config.toml
num_attention_heads = 4
vocab_size = 8192
attn_scale = 0.125
bias = "none"
init_std_up = 0.0311
init_std_down = 0.0
schedule = "wsd"
decay_shape = "linear"
max_seq_len = 1024
MLP neurons of a small language model. Each row is named by its layer, matrix (gate and up: input weights) and neuron, and shows model dimensions 144-207. Each number is 200 + 40 x the weight over its row's rms, rounded and kept within 0 to 999. A neuron's up and down rows have the sign that makes its largest values positive.
After each neuron's rows, "fires on" lists the tokens most often at its 100 highest values on Wikipedia text that the model never trained on. A number after a token or word is its count.

L2.gate505,224,133,192,201,194,225,182,199,210,214,189,241,144,197,196,267,176,135,231,153,216,240,184,173,215,228,212,160,197,205,152,138,208,204,211,224,187,235,180,143,165,268,141,168,129,241,139,226,262,154,263,218,153,119,227,171,174,193,184,159,192,217,255,192
L2.up505,127,207,187,201,190,247,162,203,205,164,182,179,136,164,228,220,195,175,202,193,161,190,204,180,166,222,160,177,238,229,164,225,248,213,222,213,258,225,182,198,137,221,193,235,136,272,247,202,238,158,157,169,138,199,195,202,243,135,196,189,200,275,199,154
fires on: " Li" 29, " She" 20, " Sal" 13, " Sand" 11, " Sil" 7, " Shar" 6

L6.gate13,193,166,230,245,215,184,187,133,147,205,165,217,242,297,132,218,212,179,180,172,292,147,200,260,200,157,235,219,188,243,232,201,157,170,187,201,173,137,218,210,213,217,267,219,279,175,211,165,245,178,206,226,241,237,253,197,206,120,164,200,254,157,182,238
L6.up13,193,196,160,193,217,282,177,342,172,269,173,225,260,213,230,212,156,161,174,93,168,175,290,153,212,245,160,213,136,273,177,185,199,162,227,184,177,187,184,159,253,193,175,248,136,185,240,162,134,248,162,165,219,228,186,207,204,173,170,248,239,204,248,221
fires on: " |" 87, " were" 4

L11.gate196,187,215,198,123,200,250,209,220,280,210,280,255,176,178,256,243,233,194,125,155,199,223,250,111,157,219,229,178,202,163,179,188,203,186,141,219,164,208,208,144,153,207,167,125,179,124,181,224,155,168,161,177,200,207,166,224,251,208,177,198,148,223,183,188
L11.up196,219,202,198,221,173,193,232,178,297,230,185,251,193,232,214,236,163,194,202,199,176,181,217,199,149,244,235,216,223,138,199,178,193,196,160,171,168,186,107,174,271,167,272,181,213,209,215,158,229,205,174,163,104,211,181,179,202,250,180,275,189,163,237,228
fires on: " an" 63, " An" 24, "An" 12

L7.gate415,158,237,203,256,163,175,233,258,202,186,284,186,192,203,249,106,208,187,182,223,107,215,218,221,249,247,97,238,142,229,177,218,202,261,196,238,218,199,173,210,211,210,224,230,179,175,151,88,285,264,171,265,243,250,148,188,284,215,98,212,180,292,186,159
L7.up415,149,145,162,205,195,150,112,199,161,218,225,199,174,266,220,182,244,235,125,161,209,176,238,153,203,142,194,170,193,150,141,133,236,252,228,153,214,252,214,260,169,290,234,176,195,189,189,234,192,204,229,228,227,235,225,223,216,180,214,280,207,130,186,252
fires on: "e" 22, "r" 13, "o" 10, "s" 8, "ki" 8, "u" 7

L5.gate104,259,218,157,164,259,152,214,242,242,180,185,194,185,205,223,164,158,226,230,209,151,155,194,236,227,198,232,248,171,255,152,179,181,266,253,167,232,194,243,170,244,178,179,244,215,174,193,259,94,194,215,155,202,219,201,237,172,261,203,202,166,270,211,217
L5.up104,273,211,271,214,175,235,236,138,317,234,178,229,179,237,202,154,232,269,187,167,198,176,199,214,154,268,237,208,142,254,205,139,160,200,239,246,168,241,214,198,200,203,170,181,164,133,166,251,171,204,163,173,238,140,240,201,226,184,254,190,131,200,232,193
fires on: "9" 31, "8" 25, "1" 16, "7" 12, " (" 6, "0" 5

L2.gate30,280,194,244,198,233,223,194,158,175,225,235,165,233,201,242,177,290,243,167,238,208,165,220,150,295,198,186,195,145,193,248,142,241,183,237,247,275,238,197,224,145,226,247,256,193,224,143,229,211,257,209,211,216,154,214,241,178,214,166,213,208,211,198,210
L2.up30,174,192,182,264,244,188,153,199,159,145,199,141,211,226,175,121,263,195,138,112,257,230,160,77,258,194,160,174,165,250,247,219,279,225,180,206,193,260,295,249,203,157,246,233,205,193,160,173,199,172,193,201,163,214,200,229,171,229,219,234,182,169,224,149
fires on: "use" 22, "ku" 17, " World" 13, "ve" 12, " Ku" 5

L4.gate935,254,175,131,158,149,200,161,266,162,218,200,178,170,232,185,204,203,199,251,218,246,143,158,121,208,183,216,258,184,237,123,227,207,168,156,234,172,258,180,185,282,142,227,196,209,243,209,213,245,183,179,191,214,168,239,224,240,199,224,229,190,233,288,227
L4.up935,244,159,137,148,158,180,228,288,167,204,204,189,295,146,176,195,196,121,225,175,213,175,175,194,252,194,252,213,131,219,138,205,170,199,234,220,184,185,205,189,252,175,267,251,160,187,191,214,200,225,220,202,150,210,238,299,195,252,171,155,169,174,249,256
fires on: "s" 19, "I" 18, "SC" 12, "W" 10, "S" 6, " FC" 4

L6.gate175,201,236,262,194,171,221,179,181,175,166,153,200,220,231,159,215,201,207,199,225,180,193,149,165,123,154,135,247,225,167,148,240,173,256,190,212,176,197,205,186,181,205,198,191,313,138,147,184,200,180,167,244,242,263,190,293,238,133,254,283,183,220,174,224
L6.up175,201,199,211,216,228,206,236,253,218,215,237,263,240,273,215,176,172,224,168,194,198,192,129,258,235,221,201,285,184,209,271,210,153,239,233,215,164,115,127,214,215,180,206,184,176,267,222,173,204,223,136,144,219,223,238,198,194,146,201,176,140,144,173,139
fires on: "er" 44, "el" 14, "0" 7, "t" 4

L5.gate191,160,171,227,170,196,200,231,237,202,220,201,232,215,190,277,130,178,189,222,231,163,184,193,170,185,135,120,205,200,156,239,236,226,222,184,223,191,284,187,177,187,112,230,181,141,169,145,192,178,211,228,245,140,182,214,101,176,269,171,216,205,158,212,219
L5.up191,189,192,198,126,176,231,184,274,288,199,183,206,149,131,190,197,160,149,206,230,150,230,225,216,146,194,201,191,223,210,183,203,202,236,192,186,156,216,193,128,174,176,215,263,149,192,185,198,275,136,221,249,197,233,168,177,165,275,179,201,136,177,222,223
fires on: " of" 41, ":" 13, " within" 10, " across" 10, " throughout" 6, " in" 6

L2.gate944,235,256,178,163,297,156,198,142,168,277,188,234,152,207,169,222,206,189,198,135,215,160,272,302,247,102,208,223,181,197,256,201,171,149,218,141,153,237,183,191,103,220,243,212,143,194,236,214,237,202,243,229,154,198,169,215,227,145,192,248,215,192,272,228
L2.up944,154,194,224,160,209,175,269,188,243,143,177,204,219,192,179,235,248,209,257,231,220,194,242,213,290,133,253,173,166,198,159,209,223,80,160,210,170,237,206,227,152,123,206,195,126,162,288,208,177,173,162,200,231,153,162,218,179,174,193,308,241,212,257,192
fires on: "in" 42, "din" 12, "rid" 11, "sha" 6, "rim" 5, "run" 4

L6.gate407,141,208,129,242,127,269,170,199,140,239,231,201,277,189,238,167,138,190,230,187,255,206,174,110,226,289,196,227,159,226,134,207,159,121,126,238,195,165,145,150,164,220,219,178,178,177,185,171,252,151,184,211,210,291,288,243,163,221,176,175,181,183,172,252
L6.up407,142,222,170,202,181,225,190,254,159,271,158,190,240,127,220,171,202,189,215,176,228,99,241,164,181,246,225,136,162,274,245,209,172,173,175,197,184,264,168,191,220,236,176,258,164,213,275,170,156,193,189,173,78,220,138,196,252,157,205,170,205,233,227,220
fires on: "s" 31, " |" 17, "mor" 7, "wer" 6, "roll" 5, "roy" 5

L7.gate476,167,169,235,192,162,181,203,215,253,191,170,150,173,165,209,224,186,266,227,217,202,245,153,206,203,190,193,165,151,192,232,180,202,191,193,226,240,243,218,194,193,129,205,176,285,176,160,190,202,184,219,255,148,247,233,138,226,211,259,298,199,205,283,189
L7.up476,201,248,163,212,124,161,202,259,316,256,183,186,167,185,184,236,142,126,218,244,255,144,163,245,261,198,177,215,180,93,241,187,155,207,142,239,194,201,185,219,164,204,151,154,239,145,187,161,143,241,242,242,157,229,185,126,254,204,203,115,155,183,189,170
fires on: " in" 37, " of" 35, " from" 6, ":" 5

L5.gate5,189,204,249,272,294,156,194,186,222,122,185,208,175,146,163,200,215,179,264,186,212,209,192,232,197,198,189,177,178,224,249,272,105,145,213,113,256,274,163,208,206,163,228,148,261,154,215,178,203,187,125,212,218,282,329,236,163,235,206,267,173,278,207,295
L5.up5,179,258,216,277,139,196,186,209,242,168,259,251,183,229,205,227,229,178,198,226,210,150,115,187,178,207,176,203,123,64,244,172,195,183,157,133,215,263,194,282,167,173,218,192,158,304,200,148,187,251,150,176,217,158,231,194,142,102,197,179,144,202,225,211
fires on: "s" 41, "er" 18, " Preced" 5, "t" 5, " Synonyms" 4, "ing" 4

L5.gate873,229,194,198,142,173,187,245,244,188,213,165,157,162,148,194,206,181,217,144,260,205,213,199,183,194,159,141,211,221,218,225,133,252,257,175,189,220,217,152,146,195,125,199,232,202,235,167,248,254,193,292,270,198,175,160,243,251,183,183,228,177,246,230,193
L5.up873,194,233,138,200,182,213,183,220,271,87,128,194,165,249,238,216,217,172,175,170,187,241,172,224,204,134,191,242,190,141,150,244,214,193,174,181,223,230,228,203,68,193,180,223,185,139,186,127,211,186,196,205,187,217,155,207,229,212,218,166,214,172,213,177
fires on: " to" 27, " of" 20, ":" 11, " in" 8, " across" 6

L11.gate521,225,183,187,208,163,158,190,141,160,173,313,214,184,205,155,253,226,230,268,149,223,138,189,131,221,223,165,197,338,196,201,178,119,232,166,159,182,246,109,161,176,144,178,177,146,204,195,178,263,195,240,179,105,203,224,178,209,161,180,229,210,248,224,243
L11.up521,275,175,204,106,230,178,204,211,237,232,139,203,204,204,193,193,175,196,185,187,164,225,177,179,181,200,202,262,175,223,175,221,160,278,193,230,227,230,258,165,183,287,328,205,161,125,167,207,197,168,174,241,234,237,161,157,169,177,190,177,170,191,303,280
fires on: "s" 55

L11.gate504,217,171,247,178,188,185,143,199,132,215,255,163,201,87,212,139,189,222,218,186,260,199,221,188,180,212,237,169,165,174,186,206,185,199,86,218,219,211,264,193,106,277,162,199,240,286,200,90,203,180,194,152,198,174,160,300,217,209,196,217,219,158,185,234
L11.up504,162,120,210,158,241,223,197,172,251,212,214,200,176,221,194,149,170,239,193,186,230,188,237,207,130,210,235,275,143,169,212,222,154,254,194,168,205,157,238,179,160,246,262,179,259,189,227,184,200,206,172,256,257,222,195,170,203,212,187,253,214,181,162,217
fires on: "," 27, " and" 24, " college" 4, "time" 4, "." 4

L4.gate545,242,227,165,162,218,190,195,186,234,279,193,148,203,205,171,173,272,170,74,205,252,257,178,199,186,231,227,226,169,228,174,183,186,201,203,159,215,230,260,218,211,198,168,216,283,168,287,185,240,203,183,213,126,123,229,231,188,175,252,231,216,210,220,164
L4.up545,206,206,179,159,180,128,194,120,162,250,210,154,199,195,320,221,180,152,167,196,254,171,204,238,212,258,159,237,136,149,224,162,189,217,111,252,238,220,214,256,223,166,250,189,231,187,134,193,250,200,180,172,208,208,162,223,180,178,207,189,277,280,196,168
fires on: ":" 28, " ISBN" 13, " office" 8, "ism" 6, " from" 5

L2.gate139,232,207,199,156,224,249,170,185,199,195,202,228,131,229,195,199,195,175,270,202,111,222,167,178,215,219,232,187,231,186,228,177,246,201,216,238,173,210,123,202,224,181,194,191,246,197,142,282,215,218,118,219,245,121,138,170,211,219,216,155,202,255,199,231
L2.up139,268,173,171,142,168,212,245,280,231,198,207,140,197,213,189,166,160,180,221,178,180,189,228,230,157,226,219,173,230,175,243,261,206,198,222,213,161,133,198,177,168,252,202,175,238,163,152,245,243,255,191,248,174,196,188,164,252,189,241,164,175,203,201,217
fires on: ")." 34, "." 33, "—" 21

L12.gate63,166,203,140,209,180,179,261,153,223,207,295,220,152,240,244,149,238,160,195,180,198,220,182,279,117,235,181,161,134,150,153,198,179,180,133,178,191,218,227,228,316,205,179,182,193,220,230,228,184,270,230,232,213,257,150,169,154,204,211,230,190,236,174,194
L12.up63,216,230,133,149,168,148,165,188,310,181,222,228,273,192,237,222,168,148,254,210,209,208,113,240,156,222,259,203,179,177,178,154,136,199,190,163,197,170,175,227,275,218,219,222,158,241,247,253,211,221,164,259,174,275,225,260,201,244,175,171,194,172,174,204
fires on: " |" 32, " " 10, "|" 9, " at" 6, ":" 6

L7.gate110,206,208,185,161,241,261,183,201,163,200,171,201,187,200,239,97,180,173,273,246,170,244,294,180,255,213,156,216,262,197,191,102,202,179,202,286,265,93,172,222,217,198,190,199,241,203,208,251,227,152,188,221,233,207,239,231,231,263,162,158,246,204,233,209
L7.up110,244,149,134,248,182,248,213,291,238,192,253,208,196,209,98,179,138,230,185,223,175,275,190,245,199,228,201,215,280,209,131,192,241,205,151,243,196,146,196,170,231,189,211,147,231,206,195,263,202,181,360,173,189,146,259,160,166,257,222,185,252,221,201,159
fires on: " |" 35, "." 25, ":" 23, " " 4

L4.gate556,260,211,181,135,173,187,197,162,192,214,178,205,236,156,271,196,184,174,219,192,193,255,146,211,223,187,150,179,249,217,148,178,135,243,213,292,210,240,241,192,220,173,235,226,221,205,233,147,206,206,221,213,197,119,114,197,185,179,254,190,160,146,218,206
L4.up556,203,173,275,220,274,180,257,161,161,140,222,183,229,203,266,211,201,260,235,191,185,239,201,174,218,205,205,191,171,204,169,252,121,261,208,202,236,196,217,273,220,199,163,210,239,193,209,159,201,214,245,160,187,166,155,183,269,254,278,205,249,207,165,243
fires on: "U" 13, " •" 12, " since" 12, " beginning" 8, " UTC" 8, "|---|" 8

L3.gate899,206,209,284,181,239,259,194,173,199,190,253,112,165,189,192,254,195,225,188,127,167,173,200,194,131,151,185,192,187,202,194,191,230,212,223,121,205,136,229,204,175,237,156,206,236,206,90,146,162,148,183,138,263,209,177,231,201,213,196,193,332,172,206,232
L3.up899,186,144,266,156,198,199,146,154,214,219,201,118,239,176,202,203,232,273,168,186,154,166,158,195,117,177,193,269,216,210,221,207,183,211,183,148,177,170,222,200,121,204,125,253,209,204,150,131,184,154,235,199,150,216,175,240,229,211,255,221,226,210,180,220
fires on: "," 72, ";" 17, " and" 4, " various" 4

L5.gate393,248,245,151,199,173,271,177,208,156,233,294,184,215,166,226,247,188,144,248,149,212,266,245,221,208,184,220,165,246,152,181,253,204,223,259,209,172,199,179,271,155,207,260,222,232,201,145,224,259,156,184,191,169,113,220,213,226,138,208,136,222,233,224,157
L5.up393,199,180,225,216,189,281,171,237,217,193,218,163,147,195,165,202,75,183,205,128,189,201,156,193,223,125,130,203,196,226,226,241,226,113,140,217,202,152,225,198,185,206,226,185,230,133,138,171,220,159,138,211,174,129,92,261,270,191,218,227,234,255,230,227
fires on: "," 57, " while" 14, "\n" 13, "—" 7

L4.gate774,171,199,222,222,220,84,165,247,169,284,191,245,151,229,268,149,121,224,200,220,172,208,266,266,159,198,169,251,199,182,159,212,216,266,187,170,242,148,225,267,242,182,236,147,235,171,222,160,157,219,145,222,165,171,239,251,266,161,217,204,202,166,239,214
L4.up774,233,246,107,179,171,252,215,217,141,211,144,214,182,207,284,203,161,162,203,196,202,186,240,163,286,199,191,189,220,192,136,204,225,196,164,172,193,279,248,243,188,291,195,205,293,179,195,250,183,192,213,129,245,160,230,137,323,231,141,204,184,217,239,248
fires on: "2" 48, "1" 32, "ing" 8, " sign" 4

L7.gate357,218,230,188,184,219,232,198,156,237,244,225,201,208,153,176,208,216,216,162,148,160,192,219,211,275,184,210,228,163,283,272,213,146,257,125,205,165,193,162,136,211,157,179,204,234,218,201,181,213,183,194,292,144,291,146,183,212,221,231,223,217,186,151,172
L7.up357,253,168,181,166,111,161,192,177,205,240,201,265,204,205,252,162,230,288,110,165,170,238,226,259,217,174,247,236,241,194,190,182,154,215,205,247,210,250,206,198,190,149,304,287,230,195,234,218,216,221,165,182,221,213,172,222,197,174,264,204,218,172,222,239
fires on: "---|---|---|---|" 38, "|---|---|" 13, "|---|" 11, "|---|---|---|" 6, " War" 4

L4.gate666,208,148,169,246,196,115,169,191,225,173,195,166,147,237,127,211,222,193,272,213,218,272,202,236,235,217,209,225,165,171,209,164,208,146,193,187,195,171,269,251,167,252,190,220,214,180,191,94,294,225,207,227,275,183,187,236,206,239,227,174,213,122,204,260
L4.up666,220,215,214,297,230,179,178,170,239,183,144,186,181,242,138,196,261,212,295,265,216,250,219,217,194,212,168,259,114,231,214,169,194,124,169,207,165,252,217,206,221,183,244,201,185,221,229,209,194,197,129,229,293,214,172,200,168,226,212,173,231,161,216,188
fires on: " Country" 21, "ult" 21, " Total" 7, " Died" 4, " Est" 4, " Nation" 4

L7.gate277,137,221,170,202,96,231,180,204,133,158,154,181,220,247,201,329,184,212,209,173,253,169,270,181,268,223,241,210,168,208,176,216,239,199,126,196,188,230,207,195,191,233,179,212,158,146,277,192,278,216,138,161,220,193,176,164,190,188,189,263,200,231,232,215
L7.up277,234,290,158,177,179,232,143,192,203,187,146,172,208,180,273,196,197,187,210,222,134,145,275,209,182,192,225,181,252,263,211,198,182,192,205,267,227,188,159,139,213,244,148,196,173,114,255,238,208,215,216,245,261,198,155,225,226,189,170,164,181,245,295,128
fires on: " /" 17, " Party" 15, "dra" 10, "ru" 8, "in" 6

L4.gate317,274,177,199,220,236,171,243,185,169,274,181,239,202,186,188,208,173,125,204,181,214,217,232,194,240,225,193,261,270,116,228,202,157,244,169,212,285,164,125,131,155,194,191,217,162,214,228,243,206,196,232,289,128,142,167,260,270,190,238,202,226,176,226,285
L4.up317,153,136,199,170,174,185,123,138,195,158,185,227,248,137,211,228,227,220,199,236,239,174,194,192,222,142,149,158,184,158,185,220,292,192,224,193,159,226,278,206,156,154,256,220,200,241,224,169,192,187,194,171,297,214,229,165,194,142,203,214,214,243,169,280
fires on: "in" 73, "un" 6

L2.gate803,266,259,181,192,245,200,221,198,214,191,181,94,130,174,219,206,225,101,245,199,137,186,218,270,228,226,191,223,200,183,211,162,204,179,251,188,137,175,123,152,206,234,190,161,174,178,161,245,235,254,236,243,204,172,199,231,213,276,170,212,231,150,175,178
L2.up803,283,221,186,196,231,201,207,235,280,237,228,166,149,234,258,170,163,140,225,217,174,194,212,282,156,259,214,281,189,162,216,124,191,216,282,213,115,206,141,123,232,231,231,129,204,200,204,196,111,198,227,205,175,230,211,211,198,224,207,177,211,154,179,177
fires on: "." 73, ".\"" 14, ")." 9

L4.gate676,302,170,149,145,278,125,184,200,203,167,155,169,249,136,191,166,182,222,152,235,213,188,196,210,174,234,136,234,178,201,164,138,174,181,206,206,128,249,226,227,137,153,149,149,137,244,279,221,236,264,205,278,110,157,203,210,130,138,253,259,151,208,218,222
L4.up676,195,262,161,153,185,156,179,172,175,174,180,256,203,169,212,239,97,156,164,149,208,168,145,226,114,237,154,239,170,155,188,247,224,226,185,186,130,201,279,229,266,216,203,145,179,177,172,224,202,271,154,141,198,150,225,260,210,181,237,225,199,234,163,189
fires on: "t" 36, " since" 23, " from" 20, " office" 4, " Since" 4

L7.gate164,249,231,142,221,155,199,243,193,281,133,190,183,212,184,195,184,225,132,215,267,167,179,153,236,179,260,298,248,192,237,86,259,246,173,162,239,78,223,184,216,204,161,152,200,216,231,192,222,196,218,184,141,182,198,271,234,147,219,183,187,151,163,206,159
L7.up164,227,225,203,140,152,218,194,91,323,290,96,243,151,267,208,226,207,224,214,184,186,175,230,207,191,255,203,149,284,219,194,164,181,171,194,234,185,243,176,209,188,231,224,214,234,174,129,228,223,208,183,235,243,234,239,208,209,154,215,216,203,188,197,251
fires on: "0" 53, "–" 38

L12.gate487,159,176,188,183,75,213,282,186,222,182,212,262,230,163,246,156,154,199,181,208,192,199,221,211,167,175,217,196,178,241,212,243,160,233,158,213,259,209,158,219,99,221,194,158,168,224,254,235,295,242,256,238,229,188,200,231,214,179,201,213,146,104,119,161
L12.up487,256,212,229,173,199,154,164,148,179,147,177,247,208,173,108,230,228,165,241,219,203,189,238,153,258,241,214,190,161,219,150,174,241,207,204,214,179,194,260,174,182,203,125,163,161,188,148,172,160,188,174,131,224,200,162,274,227,196,185,251,145,110,215,203
fires on: " The" 36, " the" 14, " Best" 12, "The" 7

L5.gate677,166,162,162,155,186,171,212,204,151,210,179,204,147,177,213,189,192,246,149,124,205,193,202,241,180,213,246,202,188,137,219,230,178,269,151,249,195,180,198,180,156,150,216,250,212,235,216,138,192,216,222,182,157,265,125,238,184,138,240,188,217,116,189,115
L5.up677,214,142,166,205,253,274,171,255,236,132,99,262,128,122,208,147,208,199,281,187,222,160,250,182,228,206,202,267,211,161,238,227,251,271,193,132,146,279,268,241,214,185,196,205,217,175,155,242,193,166,217,216,229,239,236,203,228,210,137,198,186,230,225,181
fires on: " |" 76, " and" 11, "," 5, " in" 4

L2.gate780,166,169,216,217,243,317,180,210,168,139,258,179,186,199,209,230,187,224,153,193,267,272,196,193,161,206,211,191,299,245,186,151,172,204,220,226,208,101,106,184,238,177,211,95,260,270,210,222,220,179,171,105,287,253,210,160,209,144,179,164,222,197,178,214
L2.up780,177,123,183,184,223,217,249,237,282,126,208,192,194,158,143,186,134,235,152,221,231,264,205,189,173,185,195,234,257,154,225,190,142,150,163,215,165,137,204,190,238,206,207,143,238,262,256,236,216,247,200,211,256,203,170,186,186,215,174,81,217,214,239,255
fires on: " |" 62, " U" 16, "ow" 12

L5.gate279,228,163,278,188,227,250,255,267,235,170,255,190,198,199,214,232,195,226,137,179,209,171,207,242,212,239,221,209,151,208,180,185,155,223,190,173,215,123,213,141,236,166,278,154,221,231,170,179,191,208,102,107,210,158,295,198,223,222,148,239,197,193,159,190
L5.up279,169,158,258,192,177,188,167,167,188,163,218,190,165,260,242,219,168,223,147,193,179,161,228,177,209,177,184,156,248,218,219,178,179,230,240,195,237,293,172,239,158,187,153,196,215,210,178,178,195,150,245,210,196,139,185,152,270,180,250,175,253,198,185,158
fires on: "fo" 22, " Fo" 10, " Air" 9, "com" 8, "foot" 6, "side" 6

L7.gate304,176,178,165,236,198,144,178,243,251,165,192,230,232,203,190,221,206,259,226,245,190,216,233,249,199,146,151,257,182,158,206,224,199,179,263,238,176,186,149,162,180,212,249,97,172,200,221,158,190,188,298,163,230,201,156,208,229,164,228,170,175,252,130,171
L7.up304,189,228,167,202,187,179,211,302,216,137,203,218,260,172,184,255,200,247,183,214,237,209,165,206,244,137,210,218,249,167,186,140,148,165,196,157,180,134,220,235,169,228,158,86,176,256,212,179,143,260,223,224,174,281,208,173,173,210,147,108,260,103,253,188
fires on: "." 51, "th" 9, "/" 6, "7" 4, ".\"" 4

L3.gate618,229,256,172,243,182,256,152,183,265,264,238,213,134,206,230,230,149,136,202,142,188,163,263,116,248,226,198,138,207,168,169,238,238,244,203,162,129,231,190,209,227,325,208,187,193,182,146,272,290,202,203,212,262,154,120,147,225,220,229,194,256,224,132,207
L3.up618,203,200,166,185,231,165,264,129,225,193,222,218,163,194,259,242,140,210,306,180,168,174,214,180,197,173,122,150,326,213,176,233,224,174,252,179,187,165,200,247,155,206,194,156,185,231,176,209,228,167,135,211,212,227,164,277,239,243,179,186,199,208,193,218
fires on: "." 18, ":" 16, ";" 11, " (" 9, ")." 9, "," 6

L12.gate331,229,192,254,200,206,121,312,270,167,225,106,241,269,207,308,117,178,186,170,180,216,169,206,207,182,122,158,229,226,227,169,202,158,267,173,215,196,194,224,181,200,164,216,192,164,183,243,125,230,156,181,246,139,134,138,169,267,252,139,184,227,165,196,251
L12.up331,159,292,173,254,114,167,193,189,154,185,171,218,247,248,274,180,191,199,204,194,249,211,162,189,199,133,221,283,167,217,166,198,130,168,176,230,263,157,231,211,192,211,220,230,105,237,205,181,187,162,217,224,226,202,226,179,255,163,134,166,128,171,160,198
fires on: "2" 39, " " 33, "1" 26

L12.gate1016,230,167,211,194,188,216,217,183,198,226,201,169,162,236,189,153,205,155,200,109,163,216,160,209,234,175,127,147,139,182,187,244,206,251,210,249,176,265,133,183,191,202,262,132,226,205,146,215,244,222,271,200,195,266,195,221,204,182,144,158,240,168,231,203
L12.up1016,179,234,145,217,211,220,244,222,232,241,281,159,172,104,289,167,136,186,150,246,185,245,128,179,123,103,179,203,149,128,194,200,173,212,198,219,191,197,176,134,209,194,163,202,162,221,241,176,194,157,218,202,204,229,158,199,201,174,195,223,175,245,173,182
fires on: " of" 22, " in" 17, " to" 12, " |" 9, " across" 7

L7.gate891,121,255,152,193,141,217,190,219,147,183,264,174,211,212,220,177,180,255,224,298,177,173,140,220,187,213,189,158,147,199,257,157,145,213,268,226,143,203,268,253,191,166,155,146,194,159,239,209,254,152,180,242,174,190,245,155,260,114,166,144,276,219,172,235
L7.up891,226,190,196,187,170,202,190,191,181,162,186,238,195,186,180,142,199,253,167,272,138,217,169,212,241,238,190,206,239,146,192,180,229,186,249,161,200,195,228,160,232,247,148,200,163,156,261,297,206,172,167,203,161,224,148,190,260,172,199,251,196,166,180,251
fires on: "m" 30, " over" 9, " Ministry" 8, "in" 6

L5.gate406,265,231,168,200,198,212,185,113,205,151,199,241,198,260,207,167,239,142,245,196,158,201,155,204,221,222,197,210,203,174,228,139,229,175,254,290,171,245,200,165,281,238,250,175,122,180,173,262,210,217,207,215,240,231,201,222,218,250,137,208,158,193,253,250
L5.up406,211,222,175,167,204,169,90,196,246,221,156,206,171,118,205,182,219,189,194,219,184,150,195,194,152,177,154,230,171,156,198,98,222,217,269,257,244,117,193,213,284,201,257,166,158,197,195,239,219,266,173,257,161,229,159,223,193,206,166,225,195,221,219,271
fires on: " at" 30, " on" 25, ":" 12, "vin" 11

L2.gate503,129,145,222,236,243,219,185,174,279,173,241,227,226,203,237,219,234,250,188,177,211,219,186,178,238,241,204,259,244,177,233,156,252,240,181,134,184,161,221,135,188,216,209,154,237,202,174,216,156,172,213,158,220,180,155,181,210,264,216,179,209,212,121,193
L2.up503,124,144,181,267,220,215,242,165,242,189,189,223,214,165,252,231,206,233,188,240,209,280,227,177,185,228,180,274,201,109,186,217,221,200,220,174,195,170,181,192,242,227,248,172,299,175,137,199,173,207,165,144,245,178,202,136,220,249,179,199,208,180,156,227
fires on: " an" 66, "An" 12, "a" 9, " Ag" 5, "the" 4

L5.gate268,223,254,245,276,190,197,209,204,225,222,189,112,241,190,212,171,239,181,201,213,188,174,176,233,224,155,185,155,149,170,119,248,235,139,165,229,190,208,156,187,180,203,149,229,273,274,144,236,255,232,247,229,172,172,105,206,225,225,161,222,209,319,228,190
L5.up268,175,247,194,168,164,220,196,196,206,227,178,226,80,228,238,227,211,184,296,178,171,264,190,211,202,228,148,295,238,176,248,235,159,183,179,216,133,195,180,227,62,108,255,269,206,225,115,219,231,155,221,222,294,218,166,209,153,178,260,202,209,206,237,149
fires on: "-" 31, " of" 28, "|" 6, "es" 4, ":" 4

L5.gate820,226,160,201,222,278,165,269,194,202,213,286,215,234,295,208,144,278,191,203,161,148,148,168,126,248,179,206,163,193,207,175,252,168,259,240,140,156,218,219,236,305,117,279,191,213,172,222,196,262,281,181,230,170,250,169,189,223,228,173,177,131,223,185,176
L5.up820,174,199,161,175,185,117,187,197,169,245,177,188,189,167,237,210,136,261,159,249,101,173,180,215,238,245,166,230,205,190,172,183,316,157,230,126,176,197,256,193,196,256,230,296,187,245,142,211,113,259,160,165,171,248,193,200,160,166,202,184,170,225,216,234
fires on: "o" 35, "a" 33, " a" 15, "e" 4

L6.gate1001,114,206,187,199,210,160,194,211,263,184,137,123,168,240,216,257,101,308,183,280,228,238,182,187,195,148,218,177,220,205,163,244,206,208,158,192,219,156,201,257,231,175,103,201,206,236,154,241,182,221,171,236,151,164,174,182,176,162,266,280,189,230,202,181
L6.up1001,205,156,258,131,195,227,186,247,144,157,48,226,210,215,169,177,184,270,260,179,271,221,197,122,199,219,215,204,218,126,180,269,290,203,213,145,191,176,187,204,200,176,168,228,173,164,215,251,184,198,230,226,180,157,210,164,227,178,272,216,237,235,167,224
fires on: " more" 24, " However" 10, " less" 9, " so" 6, " well" 4, " to" 4